python train.py --d_model=256 --n_head=8 --n_kv_head=8 --head_dim=32 --vocab_size=9056 --norm_place="pre" --attn_scale=0.177 --parallel_block=false --init="normal" --beta1=0.9 --beta2=0.95 --lr_head=0.00506 --schedule="wsd" --decay_fraction=0.735 --train_tokens=298700000
MLP neurons of a small language model. Each row is named by its layer, matrix (gate and up: input weights; down: output weights) and neuron, and shows model dimensions 16-143. Each number is 50 + 12 x the weight over its row's rms, rounded and kept within 0 to 99. A neuron's up and down rows have the sign that makes its largest values positive.
Before each neuron's rows, "raises" lists the tokens whose logits its output raises most directly, leaving later layers aside.

raises: "h", "stein", "hold", "hard", "l"
L9.gate611:53 56 62 62 41 27 56 44 49 45 56 55 55 70 28 30 62 52 39 38 51 39 53 66 48 26 49 27 55 47 65 50 52 37 69 36 41 56 44 49 49 52 56 42 58 51 29 55 19 66 68 52 62 62 31 66 48 46 56 73 59 60 31 52 57 56 49 38 31 42 44 60 48 66 35 43 55 30 31 14 33 58 48 51 62 66 63 75 32 44 44 54 60 56 70 41 54 44 43 59 66 48 64 42 52 35 66 41 64 58 39 38 32 51 54 68 44 39 56 54 27 30 78 65 50 60 47 64
L9.up611:74 33 58 63 65 48 37 43 58 36 60 53 43 48 32 47 40 36 28 49 61 54 52 62 58 59 32 54 46 53 54 35 57 46 63 45 46 50 56 57 43 48 51 61 60 57 43 65 38 36 44 64 51 61 49 66 31 52 34 48 60 46 26 67 66 52 62 38 61 45 58 56 54 55 32 50 46 48 28 32 49 51 58 41 75 44 60 92 38 45 48 56 47 58 72 46 66 54 41 71 56 19 55 52 43 49 54 46 37 69 66 25 38 72 53 60 65 42 49 57 40 50 61 30 38 36 43 74
L9.down611:64 57 46 46 51 28 37 48 68 53 45 59 49 39 62 44 51 35 37 65 51 55 50 53 47 58 51 51 70 56 34 64 39 58 54 34 45 59 53 58 48 66 67 49 68 51 41 47 44 47 43 42 65 59 53 41 33 34 26 48 47 47 30 57 39 55 54 62 47 50 59 55 51 71 60 49 44 33 64 70 56 48 56 45 40 43 52 58 59 40 37 48 48 47 36 48 43 72 61 57 32 43 44 40 28 61 40 42 43 57 48 65 57 40 59 48 41 64 39 53 44 44 59 46 44 46 54 42

raises: "ability", "as", "it", "ks", "ches"
L3.gate279:65 52 64 58 38 56 34 38 58 47 74 35 36 28 52 49 51 30 59 39 47 59 39 42 26 68 45 53 37 57 55 60 28 63 46 56 58 48 59 51 50 65 56 53 43 35 48 54 76 46 48 38 83 50 33 38 55 63 61 44 46 32 61 57 50 36 43 79 47 34 64 65 41 52 43 57 66 48 37 56 61 45 49 66 37 54 61 59 43 49 48 32 50 60 68 72 52 76 57 47 52 60 49 52 45 56 59 36 56 49 51 34 55 54 33 39 42 52 40 58 50 44 50 72 54 53 59 89
L3.up279:71 43 57 52 32 26 64 46 66 52 46 62 44 53 47 20 39 43 49 67 55 45 33 57 40 59 58 55 46 54 21 53 56 39 51 42 55 47 52 49 40 45 60 50 36 47 68 73 58 29 57 65 54 52 50 52 49 51 60 51 72 49 34 55 65 48 47 40 66 74 47 34 46 34 65 40 39 40 58 63 47 55 60 42 28 31 52 28 48 51 57 49 34 39 68 71 48 65 49 50 68 51 50 58 56 41 38 47 46 49 28 47 57 74 54 53 54 37 45 68 38 57 42 41 40 36 76 26
L3.down279:66 60 53 34 31 66 50 57 68 57 35 50 55 53 55 36 44 40 51 49 66 61 59 48 43 87 79 40 69 38 41 59 30 65 36 39 41 32 72 52 42 42 39 55 54 68 75 61 39 46 47 41 62 61 50 28 64 57 54 56 48 69 65 50 53 51 55 66 68 42 54 41 51 43 33 51 61 45 52 72 61 40 38 50 39 50 25 57 61 21 48 50 45 59 47 49 62 55 56 56 31 49 50 54 63 81 52 52 69 52 45 72 63 62 42 61 55 59 39 62 51 67 39 29 50 67 39 50

raises: "ese", "iety", "day", "500", "emb"
L9.gate34:38 55 61 61 59 55 41 66 46 54 63 35 47 54 63 51 59 50 59 44 53 37 53 40 28 58 38 63 40 57 58 24 49 34 47 50 48 56 90 29 63 36 50 47 66 46 20 50 64 54 58 55 45 47 56 39 40 61 37 61 46 49 51 40 33 50 40 62 49 75 41 63 46 67 67 49 51 53 52 48 43 53 39 51 49 59 42 29 37 41 61 42 46 62 52 62 51 27 44 54 58 63 34 70 40 69 44 59 66 43 71 46 78 52 28 54 45 49 52 52 64 58 74 39 35 34 78 35
L9.up34:29 33 48 26 32 40 48 50 66 34 53 48 62 35 43 52 67 70 42 46 38 49 66 46 63 46 43 46 59 52 52 41 63 74 49 60 53 63 37 68 44 35 43 62 51 55 43 47 33 52 55 52 49 11 37 46 37 34 43 51 41 21 57 36 37 56 37 58 49 53 58 20 64 43 60 43 56 59 68 71 27 55 52 56 67 49 53 36 53 43 59 42 68 38 59 32 64 70 45 61 59 57 27 45 67 39 64 45 69 58 47 39 62 47 59 63 55 52 45 26 31 69 52 51 41 54 49 71
L9.down34:48 54 29 67 54 61 45 51 50 54 61 48 65 40 61 35 48 46 36 52 56 60 56 50 47 34 38 45 41 57 56 46 61 55 48 31 37 46 54 62 49 64 38 60 54 44 44 49 37 48 49 45 60 41 41 66 49 56 34 47 38 30 47 38 52 50 30 48 41 72 42 57 57 44 61 41 70 56 61 54 52 52 40 57 46 55 31 52 46 48 45 34 26 44 65 46 63 44 44 55 40 45 37 40 46 54 48 42 42 47 44 44 44 55 26 39 51 52 55 41 51 60 67 47 40 43 70 61

raises: " ==", " ====", "s ==", " others.", "ar."
L9.gate186:53 37 50 42 36 68 38 73 77 41 57 39 51 36 56 57 64 68 46 41 66 50 58 64 45 53 42 50 65 63 50 39 46 70 38 55 70 44 52 51 43 52 53 79 61 31 60 62 50 64 46 42 48 39 52 49 30 75 68 58 42 43 43 55 21 59 40 72 49 45 60 66 41 48 69 70 49 48 47 32 70 52 42 55 60 42 58 43 40 42 42 63 51 66 53 42 55 45 40 48 67 66 48 63 65 54 64 62 74 59 42 49 54 46 70 59 47 54 51 40 42 66 40 65 66 56 42 36
L9.up186:50 49 60 47 71 45 54 44 21 68 52 41 45 60 41 68 51 65 54 52 43 73 73 32 63 44 61 37 49 46 46 66 53 37 28 85 43 45 64 35 35 67 40 43 62 54 41 50 51 68 57 53 49 75 31 69 43 35 32 66 42 38 45 59 52 23 61 47 50 55 56 66 70 62 60 37 51 62 40 37 51 46 43 44 44 56 57 27 26 61 53 29 56 57 67 22 58 44 62 59 31 58 50 65 68 47 46 45 53 57 57 75 55 70 58 48 64 39 38 57 55 64 30 45 57 33 56 35
L9.down186:67 52 60 46 82 46 36 55 56 61 41 55 65 30 60 40 57 47 33 62 56 55 59 62 59 57 23 35 41 44 52 45 42 48 33 55 62 29 45 57 65 30 35 49 54 81 42 52 35 63 38 46 54 47 47 25 23 44 59 59 38 44 66 45 68 45 58 72 45 43 41 75 66 68 44 50 41 65 58 46 55 56 30 44 57 70 63 43 55 56 63 52 58 57 52 57 77 74 45 54 52 65 56 55 49 43 52 68 51 56 59 34 55 56 72 64 28 72 42 31 59 60 64 40 55 45 61 53

raises: "ons", "ult", "ons.", "N ", "isted"
L10.gate443:51 40 76 51 49 41 61 44 44 20 48 53 37 54 37 44 47 62 50 55 57 39 42 34 50 57 43 47 38 42 64 67 53 34 55 58 48 35 51 66 48 43 57 54 61 48 32 62 60 39 77 68 71 36 46 42 40 54 57 61 39 29 27 54 23 58 28 64 31 56 39 37 31 66 41 49 56 46 45 36 41 47 47 59 62 42 43 45 70 56 68 55 47 53 58 30 61 37 58 38 55 36 32 41 72 55 54 47 36 54 59 42 42 29 64 26 50 45 66 18 72 48 26 31 33 48 26 39
L10.up443:71 29 58 64 59 40 42 73 55 43 50 53 52 73 44 41 62 61 46 53 59 56 26 53 49 35 46 60 33 37 56 50 60 70 44 47 48 25 54 37 38 69 37 46 52 40 55 72 45 41 61 57 46 53 51 33 49 64 56 59 42 41 47 45 43 57 54 61 44 43 43 38 53 86 50 51 68 39 42 69 36 45 65 39 44 47 56 46 63 53 54 50 18 68 40 42 68 53 42 35 50 51 45 40 61 50 50 26 52 49 41 51 69 65 42 58 52 53 43 29 49 60 49 56 55 57 49 45
L10.down443:35 50 60 69 51 44 58 54 42 52 57 47 62 51 46 47 24 51 46 62 59 43 54 38 29 45 51 63 46 48 66 54 53 35 56 51 77 34 67 58 84 51 46 52 41 60 51 52 40 62 41 40 36 46 58 63 49 47 42 36 46 60 53 41 50 22 60 38 49 77 66 58 62 33 39 48 46 51 32 55 42 43 19 47 66 70 44 64 49 60 42 32 34 37 53 41 43 18 49 60 53 36 52 54 50 64 43 34 73 41 35 37 58 55 65 40 58 49 53 46 65 49 30 52 38 48 55 51

raises: "ess", "ice", "ish", "it", "if"
L10.gate647:45 67 45 71 51 53 34 51 57 45 65 47 57 60 43 58 44 55 37 44 51 38 47 62 49 23 51 37 63 47 75 47 59 36 51 33 53 46 62 59 59 68 57 23 52 46 57 58 58 54 60 74 62 40 48 63 57 42 45 66 62 58 54 64 53 61 51 44 71 59 50 58 34 36 42 82 44 68 38 59 31 57 59 63 50 55 50 43 43 53 74 32 60 64 41 53 50 37 57 76 60 46 38 47 60 46 60 40 47 42 31 58 40 59 31 44 55 67 44 62 60 77 44 49 36 48 57 64
L10.up647:50 42 62 65 51 56 59 58 61 39 53 35 40 41 43 58 33 70 40 49 56 47 54 66 47 31 45 56 63 42 66 71 52 27 61 40 46 44 49 48 65 51 65 41 47 41 84 65 43 46 55 50 43 60 29 42 53 50 50 55 74 48 43 38 39 70 52 49 51 56 77 23 50 49 38 57 41 37 63 34 41 70 59 50 58 70 40 40 41 69 30 46 47 40 20 54 53 45 58 60 43 54 42 34 59 40 50 35 42 68 38 44 42 43 46 37 42 59 57 44 50 73 42 55 22 42 53 58
L10.down647:54 48 46 32 41 45 37 62 52 63 57 57 40 62 51 63 36 43 49 66 44 50 62 43 57 56 55 55 45 61 43 58 60 33 48 51 60 44 37 53 40 32 65 48 55 37 23 54 44 42 62 40 60 46 52 53 49 35 78 40 54 57 43 74 53 50 41 47 46 28 45 60 51 35 38 55 40 62 40 51 54 60 61 61 68 66 41 42 29 64 64 48 53 48 46 65 36 43 44 48 60 50 60 54 55 48 45 34 58 60 34 36 42 44 61 53 38 48 38 55 61 44 60 60 45 65 52 39

raises: "ality", "ibility", "ion of", "ilities", "ases"
L5.gate648:56 56 62 67 45 29 49 29 58 43 59 45 30 38 65 64 47 50 63 51 38 30 37 42 56 27 33 67 50 52 56 65 49 47 41 57 52 38 37 47 47 51 54 66 35 45 36 54 43 37 47 23 37 59 37 75 66 54 37 53 47 36 57 42 65 44 34 47 50 62 53 34 23 42 42 43 18 62 53 42 61 52 43 46 68 86 73 27 45 31 48 59 32 58 52 39 45 39 58 28 39 28 44 43 54 81 45 63 45 44 35 63 54 56 52 34 67 41 41 32 23 56 70 46 46 52 45 31
L5.up648:65 40 62 71 65 36 47 48 58 40 46 41 34 30 40 54 31 42 61 60 55 48 58 34 60 38 76 42 49 54 71 63 56 49 31 57 38 31 29 50 57 47 28 53 58 32 41 23 57 63 52 60 42 30 72 80 31 64 41 62 36 61 59 57 68 47 46 62 80 49 60 43 54 48 59 48 47 35 51 49 51 52 60 54 66 55 53 60 57 29 37 34 58 59 74 37 55 50 29 48 59 65 59 49 45 45 59 58 60 43 48 51 59 35 36 81 52 45 47 50 30 72 67 61 47 49 55 53
L5.down648:64 39 45 41 48 48 47 49 62 43 48 50 45 57 58 40 48 36 33 60 54 54 17 41 49 60 44 64 43 25 56 59 59 40 55 48 28 55 47 44 45 52 44 59 25 59 41 59 43 40 41 33 66 46 35 52 43 55 48 76 30 38 45 61 70 55 42 55 49 46 51 27 69 51 77 44 47 40 49 39 41 37 41 65 73 46 48 42 49 58 64 42 42 72 85 64 27 52 54 31 59 46 62 59 42 44 62 66 33 56 57 57 45 50 45 55 60 57 38 69 62 47 62 52 29 41 61 68

raises: "h", "itt", "hi", "in", "hen"
L10.gate183:12 35 60 71 52 58 40 43 54 55 32 56 49 41 50 52 76 67 59 53 46 11 36 64 69 51 65 63 50 43 56 42 63 53 29 37 45 46 49 62 54 38 38 50 46 37 75 57 52 42 46 53 64 52 50 56 60 51 57 60 41 61 50 68 20 48 55 62 36 40 44 29 60 52 49 40 41 55 57 51 67 49 50 68 50 48 55 46 32 67 46 74 47 49 33 44 72 33 49 39 44 43 65 57 24 55 47 50 33 51 20 31 57 61 42 68 52 41 74 64 55 53 36 23 53 27 54 46
L10.up183:62 39 48 64 51 45 44 71 59 38 24 59 55 56 58 56 54 62 41 63 44 55 33 56 47 57 52 57 58 41 68 54 71 30 56 57 62 56 39 46 63 32 50 38 39 59 54 37 57 50 53 42 53 45 42 45 67 54 76 69 65 56 52 41 53 52 47 53 56 41 36 24 69 48 39 44 67 36 46 26 55 51 61 75 44 30 42 42 28 53 34 55 59 45 40 39 50 57 52 52 58 40 48 51 42 20 65 47 46 32 56 82 55 28 29 27 46 37 82 30 42 53 55 33 55 57 80 49
L10.down183:27 57 54 44 34 27 37 41 46 52 41 46 60 60 50 48 69 32 50 64 48 45 62 49 42 42 42 58 47 47 65 62 39 47 63 45 46 62 51 57 46 42 55 47 51 51 57 52 52 42 49 46 58 52 67 54 75 70 40 57 53 69 49 58 70 48 39 60 43 59 53 61 64 43 62 30 47 74 57 43 61 57 47 51 51 65 30 56 66 42 58 52 61 47 38 45 65 51 32 78 65 48 63 38 43 50 35 38 60 52 56 48 39 49 55 66 62 53 48 53 57 31 57 39 52 51 68 53